MLP neurons of a small language model. Each row is named by its layer, matrix (up: input weights) and neuron, and shows model dimensions 0-127. Each number is 128 + 32 x the weight over its row's rms, rounded and kept within 0 to 255. Numbers have three digits each.
A block is one neuron, or neurons of one layer that tend to fire together. After each block is what it responds to, as a language model described it from the Wikipedia text at the highest values.

L3.up464:153165112104150065119109128081128187129148122175152126161174142020108146189091174114143117120145143092128112190101125082113130104151120146126060161118136070190125119158176094108102154149108086098131146111088162093150188115077128137142119124159083147081115148115097136087194156141095106111151183181149056093110162110144104114086155168145205154118131106166127109129125094109161135108088
L3.up528:160164173078094126143173078117122115132131128154173125103119084103097154151143086121101103172171112039158140155121109149158156185126112067163101061074139124144087134142142163140139181152086100152154131114099135117195085095088197096190078149140160115169085163183125131100183117045071193128156174193105157128164138080087124152117139153143128120105157137075170108212132144162127129103136
L3.up832:154167112141081106133139103112146136113129124143086110084141103093118181122067104126157142122144129039168099100202159132183182147122124125135138205156117096171039139150112161127166089149147141142156096093198153095061110150090149126143159121102141175141111113129128167122134099136108175066110088185121235102136132124146126164105185098142106144131103148141178154140138111140126093106096
L3.up1258:131151079086037112175143112142170052138076126191100141151170108123137101140138137101132147148088133168105103182133117130084133087166106171116162099094199122125093143160136129174119121143114111173138124121163100115089146088071118068089143121153113156154064143114135086168091140121174134059156102145191149135121153104128139064103113130123185116157063150106184153106052169124026146131130
Responds to: The first verb or modal right after a clause's subject noun or pronoun, mostly modals such as can, could, would, will, is, and also took or came.

L2.up637:134169106053117136153095149168157191120096157121213130135149067178117132045185119108098084098148091136060166114160110109146135156067198139094129115151058141145114154095100114082153182113158122163204142134170149132076117126106094137123052138057115140101200166095100112108147132177082181073155142168147149140115123086108190119129140138152157135147143171139190059148095116149133065109170
L2.up642:142123116113136147087097126185174105088081158143164103126111097134130136074229133097123136189124139131117135099095112130144142132208114129110150117100179122079144123166087147116156114093200148142123126049171067149104099170051145097120143119131133082135157152112107076103144128113159130078124132138119154182162135119129182161142150133099117129115140148141079073134186089075116107100192
L2.up846:101142139085090137071112160116100165111065139158133158123119100098086176164141084132128118079096171138167077106119075133149089159135169136178071116109090082113173159193138148084088117140082122104095075116165126105099121116113150137125120059157093052060169096135076154156111113094177123130094094059088085185093213074121128171139147219123112129136126164058186142125111143102096168086139
L2.up1153:093137165112147120125096119088158129109145096141168119072134089126126084109091115084081130064161095062136181125092145152127138097138128105085189141121178174112168152100112110137146105117145132086079082097126143169136108134148180105156083114140137066111162111044103160155098092151117139162130071107132118173136131150145197185165083158163110132140119170075140143182169128119115148120167
L2.up1311:152110113124127203149144111128146148134119131153101078151114110150154109092081134079149157129152107154106176099179145105130047116068152107112126129120147138199137130123145070105143095160141089158130139156140112108132180138185133114139177113115060090059158107138156142136163079124165073119140134196138127127109166119095157156113174101125128118130217143129173185126095135102125128117117
L2.up1428:179151089130119110149135117130137146122141144152181170138170053125132151191130125171162132189195098132189112089125182167066169184126131076120136176116099050108098096077129124095119126141106173170166152079109159173108103132110140088095140126133152100180110107131120114194141169141131149098090114210071107136125137146061167159083108156126145185158121097129096119177063159106152090180128
L2.up1443:138134110119114137080117176095174149149178092110156195110066110149128112166165147119175136104193075151187074050117114163178107093094095147125147154107146126099080138137190148128086096152118082141081142125077145101107101154122126106061096100141148122130117096116140141044112128118073144074140128133181144145159113111131084154136187153134193158142130164124143004133084148084128102181145
L2.up1449:127144114139097137087122118100105148099157152127146177135069121137074119118103139099090162131167089114103135127138231109132150140129086093114103122104141117117147139131118157073112110097133162145139106151149090129137071113040128163102161057139137117171093182161111131095081150112143149108102137142163122114138153087056146125126143096090149155129078143115137157145138145135122069109097
Responds to: Adjectives placing something in time, order or position, mostly after "the" or "a" and before a noun: early, first, second, later, new.

L7.up890:143169151162135145110143110126162096123110126124112141104150081081127131115137102115121123139149151121141132180127119108132139136088121168091117134109092132143071141162112214096126109112173078153164151145155105103101107110146168170128173131103149127125136086100096186100071131117103186156107100136088153184114158171134150124146094177146095136118151128141122105116148153066054099108140
L7.up1164:145152114119127088128194179129210081140124089120151162138160118138207106153101184132152118114146124091100149151133121087180141159086163143181136124141122068199146200167160180153142114106165105120135059115109081183077128072051167090152139073146128154085159116120130119143131140134115104133108080103177085137188137145066146188110127160129103064128128108157145095178137108162076109144117
Responds to: Main verbs and their inflectional endings or object pronouns in running prose, often before a preposition, such as go, lives, relied, him.

L7.up36:130085098136164081138075171126139128115103152146140118152091143141094117085108120155137133137157101149106106068089119092102127104088155168120118103139157128191105130119128118136106169112174077105097127082135152107139109099151110105119095150129099151060087175144121123049171118152145141121138120152202154160164181122130157078122132144074088085122140149091190111125122091124121127127190
L7.up750:130132122104176105155139138145139161116115127129171143079107119070091099134158167144156142109126117152183133168157105143137154086203172095147090083111153123147142153188090152139093082091106156211121137113130122094100114126182108082170084098126122110112161114132072110167110132134154157102142096137110197112103066145138100076133089160091137144136132158144118114115157158126155157164083
Responds to: Opening subword pieces of words split by the tokenizer, mostly "De"/"de" and sometimes "Ne", as in De-bbie, de-vise, Ne-il.

L3.up92:153134120160131111102074169179186154087133156130114142131122126108133094090141119093134106106076089184140123132161113127147103132132120112038129176053128099125132141183127145121150134124104161144141102127141087101131105119125111097118180181129128142128183116084149087078085124142136163119134140065191134138143185096157098125170178116154151123095068072162125104056120158108129135114120
L3.up145:140104153117086105097126143136126067150168108105094123127112145203177139102126035153127120201132117151117162141162157147150107117164145134133134184126138175098151157130134181108116101093105124144108139183110125130182083071141119184172117117192143093125170094143159115180048101154158115112105161171141138070151148142104099126167146192135102144142126116133129115122173130121105161127098
L3.up445:140107119144148127105162207155128168179122161083073099092196088088128156132087105123165131121138134145083120144118137151115063105180125114116122146120105115134145074118136131076207103147175100178142112174131098130176173119123097159097145130176091149115069161152108125108129183104164206124088107177170132146155151132118095126147107181203145139111117193084178167104094108125166153139157
L3.up1230:144148111134118093126163139063143131146170096120157122124208074096140081111139153082087124087086140184161111120145069095162078170174087124099058141114143158128051138114159089138150131108149105164079110086130085078036201132132108156080118133097105131162140108101091103122093083150111125096212120126105124166081131107098118057150144135158183147193111134182113105060124084140103120107188
Responds to: Adverbs placed between a subject or auxiliary and the main verb or object, e.g. now, also, currently, soon, instead, previously.

L7.up180:122150167110120078163135206176121183163134139102142141131143109132094119128153106135138105164126080131108132156118145146150129125174086125168140127133102139141095111115093095160093121160149105149095076113151107140139153109064143169071119157122120154146089115086179083154125117138178122114111084110141112162133119160102138171052181218136077116107087133153102091142184120065152144205145
L7.up1465:179137114074160106142107175156126148134088172187107097131180155121172088147097064085070161210142145134149129130155090163139105148087143107194178106106130141170119114152082144135107158120172154098103071134157124145189157082097119147163113130106138154155154147139135098173151129121179128085096136096129127161167084140122154095151081175077075161207113128146079163141140164094147133122190
Responds to: Tokens that begin a fronted adverbial or parenthetical phrase before the main clause, such as a comma after and/that/which, In, On, After, One day.

L7.up1179:047130096132185126134173149138111100156127172068177112222155087129117120168119124110102135129056107148183075110146112145159160094114197097117055173159104137155106120161160137121131113129123157141139166124100105187171159154128135096106101146178123095177120150188135163133078085116116147160121091223144112129145172135080127107114126135155147111102150046087125115098140183159130185090124
L7.up1230:116126093107161160102138132115143113135150145168170151179143120158145103094109181170146132113162106113143057100107137129200146170178128077151150127109140106121149104181143148124096164075101134079148098140069057101154149167165080131148093122095231129070094106173133127122114108037141113162108159132118118144125170139085129117123182115113127126125091144126081153061075098197151158117169
Responds to: Mostly the final piece of a split word, as in cytokine, protein, oxygen; also man or woman after the, and of after several or three.

L3.up40:153156173167130165108058125173099127134097121129115125105190128176119149120163144134141156109108106101179189107150153120152129137118122194145166200092097114179149175120124145112113146128130051107119111152146081160169102185091116077133110106124049160087113070128124097085120169126085173142091120137112094167156188100120133122107132110132114145162134168178147112097072086103117085122135
L3.up218:182139173135111147141135090093162182168149129149147129109109121109166126062109119085126171161109051133137132130063096115145127177127151151103181145140066129141194094135164152132129179139111078102110168122129110112172149165106102140112149092105128140144126117129129184091125115082109138149126159097160134103081149169082189158187124124083135114111155153081151120127126102149135124149094
L3.up490:194158148101033160099119095129168135087145180144159096062107116151129081153155097137143144142091072110186140124079138172173169177150156151100151117083127131157102174120158157171114105108146101108135124129135159130072082079068117084149112058133147149151169120071105107052133117078105158129095175159170163125091135149100131162120178116110147120164138141127106068098094041172115151135150
L3.up1212:118176211191133135102150078070110179123082077125102110131107113131080190207103142136125132132150135131142140135156116159175133119143070104115134126150137127169126111130160092133063200128113035069130193123110107153171086137115079143141103100140097091134136147125100169100091127152126168117146145116180082090170197081154104127153100128093120148138119105169124077128125068127148141156102
Responds to: Common nouns across topics, often a word stem later extended by -s, -ed or -ing, e.g. code, object(s), gene(s), land(ed), name, birth.

L3.up311:080163097135092125070127122088165174096173109068130127118176167135165085081088156142123084177081163128156153156102104126163145123101099116136130090175138146066178113101109146084166133141125072157130170119113160105119136166097109123150153033196170142139175069164154141157117124171138017158118165151130081165119116103093162123077164060130100165135187139126202092151141158126142114153124
L3.up711:080126141129089136111144122116167167133197142080119103095170128126159099154117139126135166108127158107128175132120076118146112095116104072087133075136064155063127115115102125077140106158143118110165107079135117114125129155073107104109115084187157170165131075128198103141093117166146076130104147164149135085107144136141153133182122080058107126118127134114162088129089130090196102138109
L3.up994:083123160120103088066096193116182162093138146118084106113200119091153093162116138188142171085078181095136142127162094130152193095060139049067156108091108126088102106131088162100174186125089108105102112110098125131118134163132110154116135055134125116113110065137153125158133093155143104147079095134129071152100164172125176130101122098113148143148126131097175122143093105122134110149104
L3.up1443:143136123101091139153085070092167097162165141109106090071153085059145058120107189136151049093093055127146106157109120170138117143118100107119167076133124134106109180075035131109162130122175177167105121095102118127181069127125125076218136143158156144162133120138180178116126143118139086154087167130128093171160114151116095068123136117063143139113097204152121104161140130059137166095130
Responds to: Line breaks that end a paragraph or list item in Wikipedia articles, right before a blank line, section heading (==), or next "- " bullet.

L2.up44:098112130131123146113165119133174118104061202088119086113080107101172138117136169115161128069087116158143225135097111164073144165210110104151129102137156189145149149146164173153090178133123090124070093152164168150094099134099113130107141150187100112051075140065101111137138124080093111115165094099096136120075052143100150094131126065093129160177126145095165119142117143170159114104150
L2.up129:124085120138082093095112148082166154123135132087098124099190135117190075128103141095163179147071130116108175131114132134157150164163093074096155109181047185021156132133092157144176146135155044116155128112120092109118116153115120107103102102170117159159141134110124096124084135142155065104132103167135095111149124112126166071153112138111109128151142150123135102071120132106184093153147
L2.up440:124102107175087132099148092115104167135128124123123203139115141104147120083198141132135180139155129087078155146112143130116160175126102109099155093104160132118184133142102152126214101150169100116132140088153176123113145120180103116159164152168105134119163124121135110125126116106164056129155149124194073187124104115085114137165127155120069127117119179152119095096125155110157145189143
L2.up686:179094108100160112148118171111172097174122165180120117095147084091188178126086111099176151080113166153105177099148120099107137153175073168112109108130074132141145136162104119121152171099132089206086141098133088111133147178132092137136136136178123161146073122112119088082138148115173123135241099111135187127167086161112100016117145089120138095076175103125094093149106163158143111127181
L2.up861:114091095128116108131110143123195103164129119116121089142138080092108121147103160101128167074128110165156118052129144127097133178175077134187145125145097122130124150126102072171103184129137049163112109129092106212145129111156163133167106110181118137166058142142072096103160136135202109128193170103042086140145089129126082069171139127107194071106173165123137138159075153111088161208159
L2.up972:114063115122080108131124156101148079184131148178155160129131071024123193150147097111135121160127067137094136101124115162134175165069109128106125093151133127127127174071162090152137107108137096180145117129072116156125100116194155141156117095109086169096150114177173141107141131077160117153147200162101106155163100153122133151121111137101153114145137155170118156198137148178123144128108
L2.up1159:090120083112138104078141166080182144102182107120109140095123094110103161146089134131166160160109100164141150095127184148137173162162065132136133137092090123065225115125140113190076159160117143135135109080093138138158152167129128156133103146157144169137087099173108093184163113149192104134136115161092076158138126165143150122109111098082133081082130155127134129167054160163099156103192
L2.up1162:182101136098134162113111104089149161141108149111103131084064069129136136132154135119178137134132125148161110137086135158064175114147107126118129121086086156168139195112090154147114137109132106139164139146136091193106124127133144106152062137166109150130118097115073127094191100070120072119184120071125075080159118182098132128115148103101158093118113180140209140132124152144103150143153
Responds to: Second newline of a blank line between Wikipedia paragraphs, after a sentence ends and before a new paragraph (The, In, On) or a ==Section== heading.

L2.up836:159155086134145059153119149131124095148108158153140171160174057184135163098140166129145167133092145110136150086107134118141128115115119155114094164109091092139121107138170206161126128104162084139160178122123100111139219070112117176180131147153109142094115122067194138165136176155158139100086088084132091139096140095123154115080133149129153153134135108153164103179146142153123088063117
L2.up961:134114157185119162112165164176204152133110163163157140104134149124170145144126080184122096150160172093156140154146120116110106102155136152157113121113094185151094167164083181115144162147138145112147155120105125134092124132120131097098166126167108148107196116122097086162136065092177110089125100175182128138097082119099132121165033166173125111098111103106129136119110163127113174083173
L2.up962:128180106115138126193168134087130153146090183098166162155171115141115158120192121103166141146096155111107128115098135143169110112141097175067155177059183087149161135132139143110145087068104118118099134137102180155092162124100159129106088135136116135116121087090162129129092168129139177091101147133151087144163174105116133149121106121116114079164106171128123107204094111133134127126084
L2.up1092:151160172151045072131162129061112134081091171112165150119113101143140146097111178196126159168132070154157093153099118144122126164125130172120184123144121105179153090171095205076207111170131088163126139134074056089138091133057134166137153137159089127115111069150080134108105100074077159131145154099095114152114163079102130115099112147116102121120103141180133134155085105131057067082112
L2.up1165:093134170149136093120153100165105123117159121144148105116099144075164167100151122126126151134149166063060135218131094092141150107134057132115142134161104155094115148164146124155112192177145138131121145120074140137099113137142115116130161097145099108073082155086115159145143099181120074156130177156150058123118192081088153132121044164132111104131130151124154178131126153067097136128130
L2.up1404:166188131103135201086165121168098101123121078195124137207128091131131130171134160118154173112157125113190118109136111082101138115140065151119157175094095135124171102096120143127190166068189112097125169175170143110128141186114112142110134080118124144091149111113220172146107168208195096149133153140157141159112127093037113111098131089110102130115126089164141119134040178221120119073129
L2.up1438:165084132159101150185147219145132143149134110143109134134153096092146066116143119190185112123128131101170148056162211109113156106171096171090169071177106108079168135141152157109159115098106132135158175094114103056105118145092109137097073148180064154129095115158137139121070111126157122177200117190198149135096170186061102112166110140102175125167130156099129110117102158125131125107085
L2.up1516:131101146151156162132132144164150137152141116150146107134119110211140099065082158173149122141178121118143095114102173108165193121075069138145168065158110094128211137080177093146144107160099166137105088138069135131150205152151127127097122120147102118061119167120101117143133038134071145134096155171130113071082148144141092104040121120172131150141049186138138094155133122142128124185152
Responds to: The word self, usually starting hyphenated compounds (self-contained, self-reliant, self-produced); more weakly, assorted common nouns like flow, injury, Woman, table headers Player, Year.

L7.up661:117132097113154141146157102127059145165162096136121108080121156103096070147088114146167086115072083123143131122124101092102143157060182074168150125185086146142111093120139124157149132128163157182106105158145149138182124089051152123187111127129157094185162187156136121144132108125082121067147143188106132156177150121089150123137178165166119115111134085137120135131099117096103146104158
L7.up751:091060144116130151168143109193087195132146117093096137159145091093087080178163099062106078153097114094168115080124115109148144161116132155154139165131067155107100141160136060154191111133119092171149100116132110101121144141102115068140149101150120170174125106093120165068057130173163180079135106122080128100158111147174156139161171181134105149149081089109167132152129131067034162145123
Responds to: Quantifier words opening a noun phrase, often at sentence start, such as some, most, several, such, all, other; also "Sever|al" and "Mo|st" split pieces.

L2.up87:093154214126068142113167101144072175130137137123157130119147153106117169175153099124090169155146174158096122080135162144188134133142097081135158113134187075197153127135110106092125182153128151104164097146128107125150159089137135121160143107126102128136176146149092098115101106092136130127113132128068081131137173123103173148114058158097094204172087156084174086154095152117129134089115
L2.up208:134116159131149114134129131082083149149129120129130169101143045077141137152086083161111173160157140170118156117182104107147159081124153111131109123100126102177179040155129138105091159144096088113121144138144157134140187126117147095136158130126098109115171093138141138083115159126126173170060101108067128143116158132169185143084062136128071170129137117101136135102163125148155069101152
L2.up551:125160142120086121114110135121131142116102126164136137051177133184140173118160098163102094141201133155144129125145142154201130132108186140159159187138133147107167228144198108093070051105143129075151117155099134144157127107178153093136097153095118095122111103126146131142176088146134184134114125078101035104017092125120157125109107168174084140149135126132167126128084126138122049133134
L2.up800:173116114141142128151117087181121098100090135142143136214189128143099115171111108153136097172120112102122111101148120166208151095092077116088076097046186127181109116140142158112111177125089115082163168201084118113177136132149109086102110210095118112118151088176180125099127155143139173153057190105170119082123127048100130086106129173118012126137146124117107108136094079170116110097140
L2.up829:157154171152104104167117082111155121075163158124161158153213123130120172130153111114133109169187081055152100051178122126166151137125104071154131083182114200113220152126186093110150127113097119150159157118104087126123123098130122073146115126099094145128164170162163122173108114114126109129072071157147116065063193124130120152085106178147132141175088169140106139156137119137089117117162
L2.up1148:172101072160147104135101116107139108152105063113138176054127113165076117163169111150122119156150060174158117118056097079169128139131110103195164097149151174124135126156141072128081118113114118149150194100119126131120112149156153121137091090144124114141169137184101092153072105081099152182145151137129139186069145155100082154171071047119136136108080081184148140142169102111121109138137
L2.up1191:119102178156153138097141099118125125105141128133155144162195101147117156129063121094192090128122124077131118142142094113109098114106146076102096066075063162053168124099081088148104157118103180098075085113083179121091145125075180139166155113135109118080131143143160143183136109156120118124110141165100154118127159138135153100098139087145101147118103102113171131078079122136089137135067
L2.up1488:122076082130120157154130135094153120125131146110152146168123118123111195201155121155104116167138123107102063087161148155197091085149097127123098169107135105170099154140109146155097112169099181076112150149090127151141156056152108131148100136106120179171079086173130104194112096134098123163114105097138137083139115155178126144152101119130148123168167121067091078100125167102121130131094
Responds to: Mostly mid-sentence modifiers like other, very, further, most, quite, plus some evidence verbs such as demonstrate, show.

L7.up41:142152102153184088109109111146105122118094121094143169071115163211114120139178125076223165115137125114089160145096168088169150128121131191128086083158132178121121136128156155124064132139128038133139116149116061143098130087118189162130117121130160183134145131159078089090086136183130165140139125162124115185167157114124086165082106125147101104155198148156120090097071101101113155166076
L7.up226:094088141098156089121117175158138148114110137168106182075153140129111112119135108092169170175124132104220122153113156090130143109135105052123109138083178139133151106163169115126094097111092100109147098135126104131106120117128140158162154189121123128143151171164125133152167156087158151119131098138120110192160114117058175141089110110165109142171180170106108079105176137116114125102102
Responds to: Completing tokens of sentence adverbs and connectives, such as well in as well as, Historic-ally, Not-ably, However, commonly, probably, also.

L2.up97:145149109101116134142117115129107088120153105137104089192125098175162067091101149149098074101136084180126070197161123102128133119150142173172136113124161145098094118159127113102148105167162139156105121149119119145129090131160111122105122087171105171107140184188113124128083155131187128110099170135155168122113129078106087129054118127188156127101124140099148164163134109119143130177113
L2.up168:110133150107114158135121091136233157136154104142151140145141135134133186145107115145119136130165150107088145128182153111189099119117090168169120113161127119143071087133148119167086153120148070097112132110115081083075133089129104104063151113077079134132166177102079086075087130121089193148115137041137151110103104150066111137124129108161148165118163143107169111129165087117152070142131
L2.up324:147136123153066145181090094094119102121148134171149124116063089147092090065126156169158123166140110173121151059115144133146213108167034156162104082119149158132160149147089168139155072125136051121121127135104174107137098132116090105095137080139138112119168128125157137114122152123106156129087116123109111172125158091155148152160153134095116201192103119138184129165136131079079107079167
L2.up729:132162189162139091112094154115082098116136160150131189088143131157127129123147106081111084182192144124100080178085126099179167184149102125137191106160168103101068149183118070095134136132145121058156116151098097102169082122102170109097109172117158121144181150106110127165078124096195145156106148054126143143147116158154135226080098180156050115145142136140154089109147170182090133132133
L2.up827:066119126108146180133151099190108137104083154129192150148124146126120097150145187137084182104162071173160124140169143097144110134106159118123214101182128168172141132146106097146156140123131171166122127119141150119161190155094136147132135107149143166144117087139149124104166122116079120133105142124160090141133124101124112154121106106158137113052121095119105143118119132193152092153158
L2.up999:178081130111127155157080158123087118128179131106094141121082085114084125148138079089150116069121179129141075135134074111125102047126190149104121107146123128028068145176176180119100175172113133137153115041108129078091139132128113093086179101104145119123119179093124085119078055127132125133158114129140124129151151079130149155156158162160146145153155147138146131141096121111087147160113
L2.up1225:045235148135077106130116070113131134093126129149165177088020102158090149161108093135155139151165159117155090089130128082119135055128144124169147174135121120122108147182068149133117157127147119147165102083170151103134122099180109047176099098104117124156119165106081139129117167088116155122157136101119153136140164134087173153100133162132085127133110132211150094145169151189119162127172
L2.up1521:108112105107123120141138083118080119121119175118156124109084126131145125129134159122170120149127115139111026145167134141121137149072108161159192151138134119132186195111069104076109131069048167117114107100122180101151103114179142092124148080150161123098122100169107100113145120081126074158133164099152116103107159121095139130104194176151137169118117151126159083084083153136148138155164
Responds to: Word-initial stems or base words that often take a suffix next, strongest for close (close friend, closely, closes), also de-, comp-, simple-st, hold-s.

L2.up213:155083131146112085059160131114122121113105084133089132127055076127100117101158147121162170131143112115137107138149211116093143117186135117137161104132112196180085133155154158070107120116146123069086141202114114161144114063120091155138135123068133172158125127150133109092180102100171105145127155102070159170160116132119137146181155122124057115191133095079149131095099091087107073139119
L2.up262:124097150215168174119095170123137103043080159124171102105086122160176152143084115156109124098142137108167119135098115139161102099081158090162151184168092088094160088136129099109118149136128121175145099090116156111100120133122120076135163146140065137114154119150117122157150079149133151120135120165088130113123128121077080094081168111118150128094076183158095155085138146081136179143145
L2.up535:164133230107147124137147088160130157135138124107142112112130096112087157085087140133128175099154103180178078140138108131112123142128118101134134189118128129079127123163179117104149129136181152081094103108135116142109166095138131138125141112131195112160138120114121102133079146094134137123143116107118131169143157083122118176156126132174106152122062135136181067098176139127113062127174
L2.up611:125155167124158173121130149084089137208158179155097065155107124099124124101111098108149131127072141199141063128140180153086075136150164144118145159174079180141168084149140145101115082136117132135074176097136192116119143110119139127135086101136133123110145119208161117131118067079106141105134099113120117083156123184150143232110138101131143121139089052156135124096126095128206159085135
L2.up728:126172164144123084136116148141092035106143152115177122099101160074101068099135096116125144115133112135165110102133094099150131088138145116166156108145140068131136119140183160049138150138126153062165066075076168065148149136063182100138076147157108126177119081166107153075132124158206155128147082123121098109160145116142123135152128123102142128139117130162142129116153078145112093120114
L2.up783:131153144118110162135132138108091096142089091165140115134154146113142113102183106125125127114130158147069167065103155108157118163095071094133111102147142119123142136186184051164109089148115179110102073110074156116148140134160130115129067100084111111077127113158125122153178083138135121140158116178150108111116098155123102169179090169159171089092109161202116121117151096124144161085188
L2.up1145:120128158152178085106085150165116167133122137083136149122117132115142108127138082134125119160157119181109118145156153150145087066150072152154184116166110187181126088090204132092145136120143090173144120134184129151162136130113153130137125137130115099098165092126106105140141076165134097134091199157158182117203127124107088156168130186185091148119129134115152160133123158160187173078143
L2.up1267:171122176136146118143138133123189122155070171076098103160141075112126133080095112169127045141140111131092179138167115142120103079146133162129168113148057133168088190108182129150170160106107113090091131098168087143146192142120097089190147163086155137124104153153104153120142125106113148077105057152181073037104143107142112108142103097123167102102106103068163173121188118199096128093173
Responds to: Words that start a new clause or link it to the previous one, mostly after a comma or period: where, rather, however, also, instead.

L3.up64:139146135185111153096095159081196099118153162155078127109156086148112178132142118110078103211097138145144077104115140139147130148108100147168113147090075058127057167148117156125111155147116188086151168160126091140177108152149150081137096134150121137114119119152133120129130175104112114110088085107136093142172134093161082106112109146157086133152099110072090077083074059162196100133149
L3.up262:086167090152219043117144122136144194091115119150133129138131162150152161099151182147098114136101181186157156117127150115155108116150133156117120169091114126174146140118122107123099099165125174130174071107087121133139198124141146113170118108141128092143153084157159078159111154134085200130118175129110059137146134152161097080113151134185098067108201101147142101099095082091178089157120
L3.up804:105139103162114138108114220142156093097125128123129154127128137119114124163169119155092160153052096112091174108064138097168135174200114090154121135157182100109075144131088134109133160178074145099123112138187210084076143216121137116176116128172125115113116140056133153154098187139171128106116125134113111083094158147193131192126143165073157092177135110145122124117141080144139063096141
L3.up1068:157153102145102114136099146122131077095096088168072114161135139112107224142181090212081165215138106185173144078149073110144122154138151137152160144146134112150129190144183149135122079092111138077153118136150135149208128138136186165150084152099075075121110071132088082105152164089125061076119166097110115069100165144059092138146085127149162115131117065134094078175145151148186113088122
Responds to: Generic head nouns after "the/this" that refer back to a topic, such as family, series, game, group; also reaction arrows and a few verbs like serve.

L2.up139:181115118120156112108176136096108095137102140107116099088098145103150107136168067081115084126119113156179086109103196135188077130105156119177075188146110145130139167091154125089126114078095154115176130116090121136048136154151165134131138125150095132093156115183156165101167156068159123136102101140083133093105158136140102134106149161103169155106106136224117100108142164089132119045116
L2.up171:086136107078182189148142163074123153086104134123089079150097147147150088125162113145131141100139139173099162131141141047161102146150130138078099191106159082141159127081145097125141070111064069143136119108184142198115146202158091125133126135116125076179144138175105083145165060180142137149114127193176086103113114141114144140167105140101146150103089090142128133119116090075142131105170
L2.up1146:181151093151101102085167113129100129127158156091151174091069133125133150100134083068103203152114100166171188056169142110134174105173150143131126114068116093175122098200174091139110145156101085119155103132102122149186118055092060151120100079089109109106132092084136103097125101154103187114074152127122133105076137152127171102102111178223095112141167083173188066117119143182135115070150
L2.up1155:147138126092108140130140216113130162147086097142136097156147155125099126073178126120122114108156120147157130073091130145130199117096093129119152141117113082076183128139132107137162082090122207131146133057127172211174153115106145083125076191111090128087141091161135129048172155082128097177109150139117172123052160137163104191116114113099126114114139074198133109086140165093136137110132
L2.up1251:124177098166077090138151165088154164156119129144087096136103159214137154077116089109135077167128149176137087097125141158111036104110147150159105115181117133120127108080144135087175145098109107121199138117188134189113096153112158156142147159181176120085144142086119120123087158130100149167129093164129114099068132193130111164109097106117146093181121104183152174117116135138193123064168
L2.up1316:168127123128155143091105149082118099117084074123063085101079145101093128138192081071076105103156117178127137173121089091176105127117144118135117162166090165109145163105179073074147129114075149149153152095113126156079102148164170132118180123118129123122079135116137108143157137151087108175039172144077091128106146154093163065151145167158133145097091167140110120111145152102164141112095
L2.up1489:111085201147089134101172137105091094106145120060113123152105139099122125172108123164146127182135138141147142144119181124102160115108118120159132059112159134127195111137142133098141126089137093133105142196112143123127096052097114167120098148100135100139129172080151132076092141122127199107053108094152068128126135066085120082148131184137118228115098131140213118171108095114110052070119
L2.up1500:174175088144143157155166150143179141138130077090172124130056107138144089157155116134121130072213145117111117121123158151146108085103081106156100134119126147131125097127149167112099113165157159109171115159085127180152157095088175078153071173109100105144176097133136129149192164127069100162113096154113109162102137125085132137124086153115149148120141121186168126118102103145125145098118
Responds to: The closing == or === that ends a Wikipedia section or subsection heading, as in "==History==", "===Accolades===" and "== Career ==". Weaker on a phrase-final noun in prose, such as institution or capacity.

L3.up493:088160148120112111114119181151136148143186085102075135195142140122074146146069106131182139146128124122167167129219184144086146139184116100100110137066092155129186181116140169142110154121147150160101146133186167127095102214099124096105135115168135126129117127145159127158128132179137102171069103157178193108127065089099136158097113099173154114140103119194144136149075173193086158130090
L3.up616:151073142091115197130200155147157070160188123191098137192136100102156134128171131091131126108107100185119120127121107119160145076152052171118121117129127144139120147121133145067128140085159111131103114138165117167112095149117133085156109126152063136119137134113078134105148155173118118110097168090161120099066151113125153110101125138095129162101076110163188118155146200157139172130133
L3.up738:125142135139117161137083123127093154148125053190085117124176041166118151158110145140156125165121102168198109083167082140085073107078206126061141154144116121106100152123128114121149128143150098094098138086133103168119114127189122098138084125173160160159145104180102128071167194074122198156086092147111162123129116134100090217105154122117140133143107143127116108120150203098129103132147
L3.up1156:104132127123126152127101133138099152093094101170147142091141192124153107117140148129142067096193122162124157130106192106135099123139134142139148113052133146084157138172048046092114177140141177110089094146104095116114185135155163092104152135134122206123119128160125153097131182104124117098164071221170087136105170122131139118102095090088159063125157122110208131119134141084113137160164
Responds to: Month names inside dates (January 2023, 16 August 1812), plus period words like early, late, mid, Summer, and "Early life" or "History" section headings.

L3.up86:127173097183127123088154176098054173120179110116117103093125144121147205139172111073155112094154202105139072181128105138084147122124168109115116195142083084182105097083181137120081051147123129125146138099101174123092136114131093138072065112136154140113139126181122154082143127189140084139152157108188120157085146187070139160134156072144146146140135112182098148161175116071142108126086
L3.up469:186121116191095115097116159126129154086120132094116098145157148121101075131149105123078129126149183106130142183187137147138078174134135087085155152159106104146121129060099083132139062135085174095167125082079099150102070168051115100154129130088205073094148137180092094091128163152132133151143164177146099043114118186110129124132126138235142151142145139188116155099140188180130071090120
L3.up596:099124056129102140105115151149121141107176102065128142139119119087157076117093102110137172125101107162134134166149121088160083103155140105123130133144154157142144131157107145101145055122112094123123097067161112123081128086114110067120150181203172163124138123112182118092168118169204107130101137098170155088118166133070141107139204142086135127120093158126120060123115109102182134159092
L3.up1356:119126152158123179104202177097100140097104116183100108110127118127119174116163092105164146136113205128116156157145122156109132085130120080138105144189125100102190136019088095086099150109139157166192111144122107088129141130091137118092156157101086150094075093175070142166207131121113152205044086095119153113064174138160132130143146135153199129117139145157067165058132134118153123150127
Responds to: Closing equals signs ending a section heading, such as ==Reception==, ===Goal scorers===, = Jack Egbert =, often right after tables or lists.

L7.up902:147102113133128084107125122141144087151156163128144069185048123102146158162065130141111146169134121111123091150180118142102134162142086083097070135096138174115143122135118092100153140107141115139148203088112127114176103120071125066146162164115127147107148105101101166133102109131139127131123127141124135153100126193141155105154153173149144105154141094158139141112159138072153103132107
L7.up1411:128135151171102078156158164174083134093128083109147140151107142140075167130155089125116151113144065098166089128112114143185083130174150134100127131111102170138130078117139096163128179165123145168198097120177124144106087156026138126140127211149145131118113145133115160082164097081083099202134139158073143058136114155084140186147085089133171107107124123180137151149146179089171133160144
Responds to: Closing tokens of wiki section headings and article titles, such as the final =, ===, or word before ==, plus last table-header cells like Notes.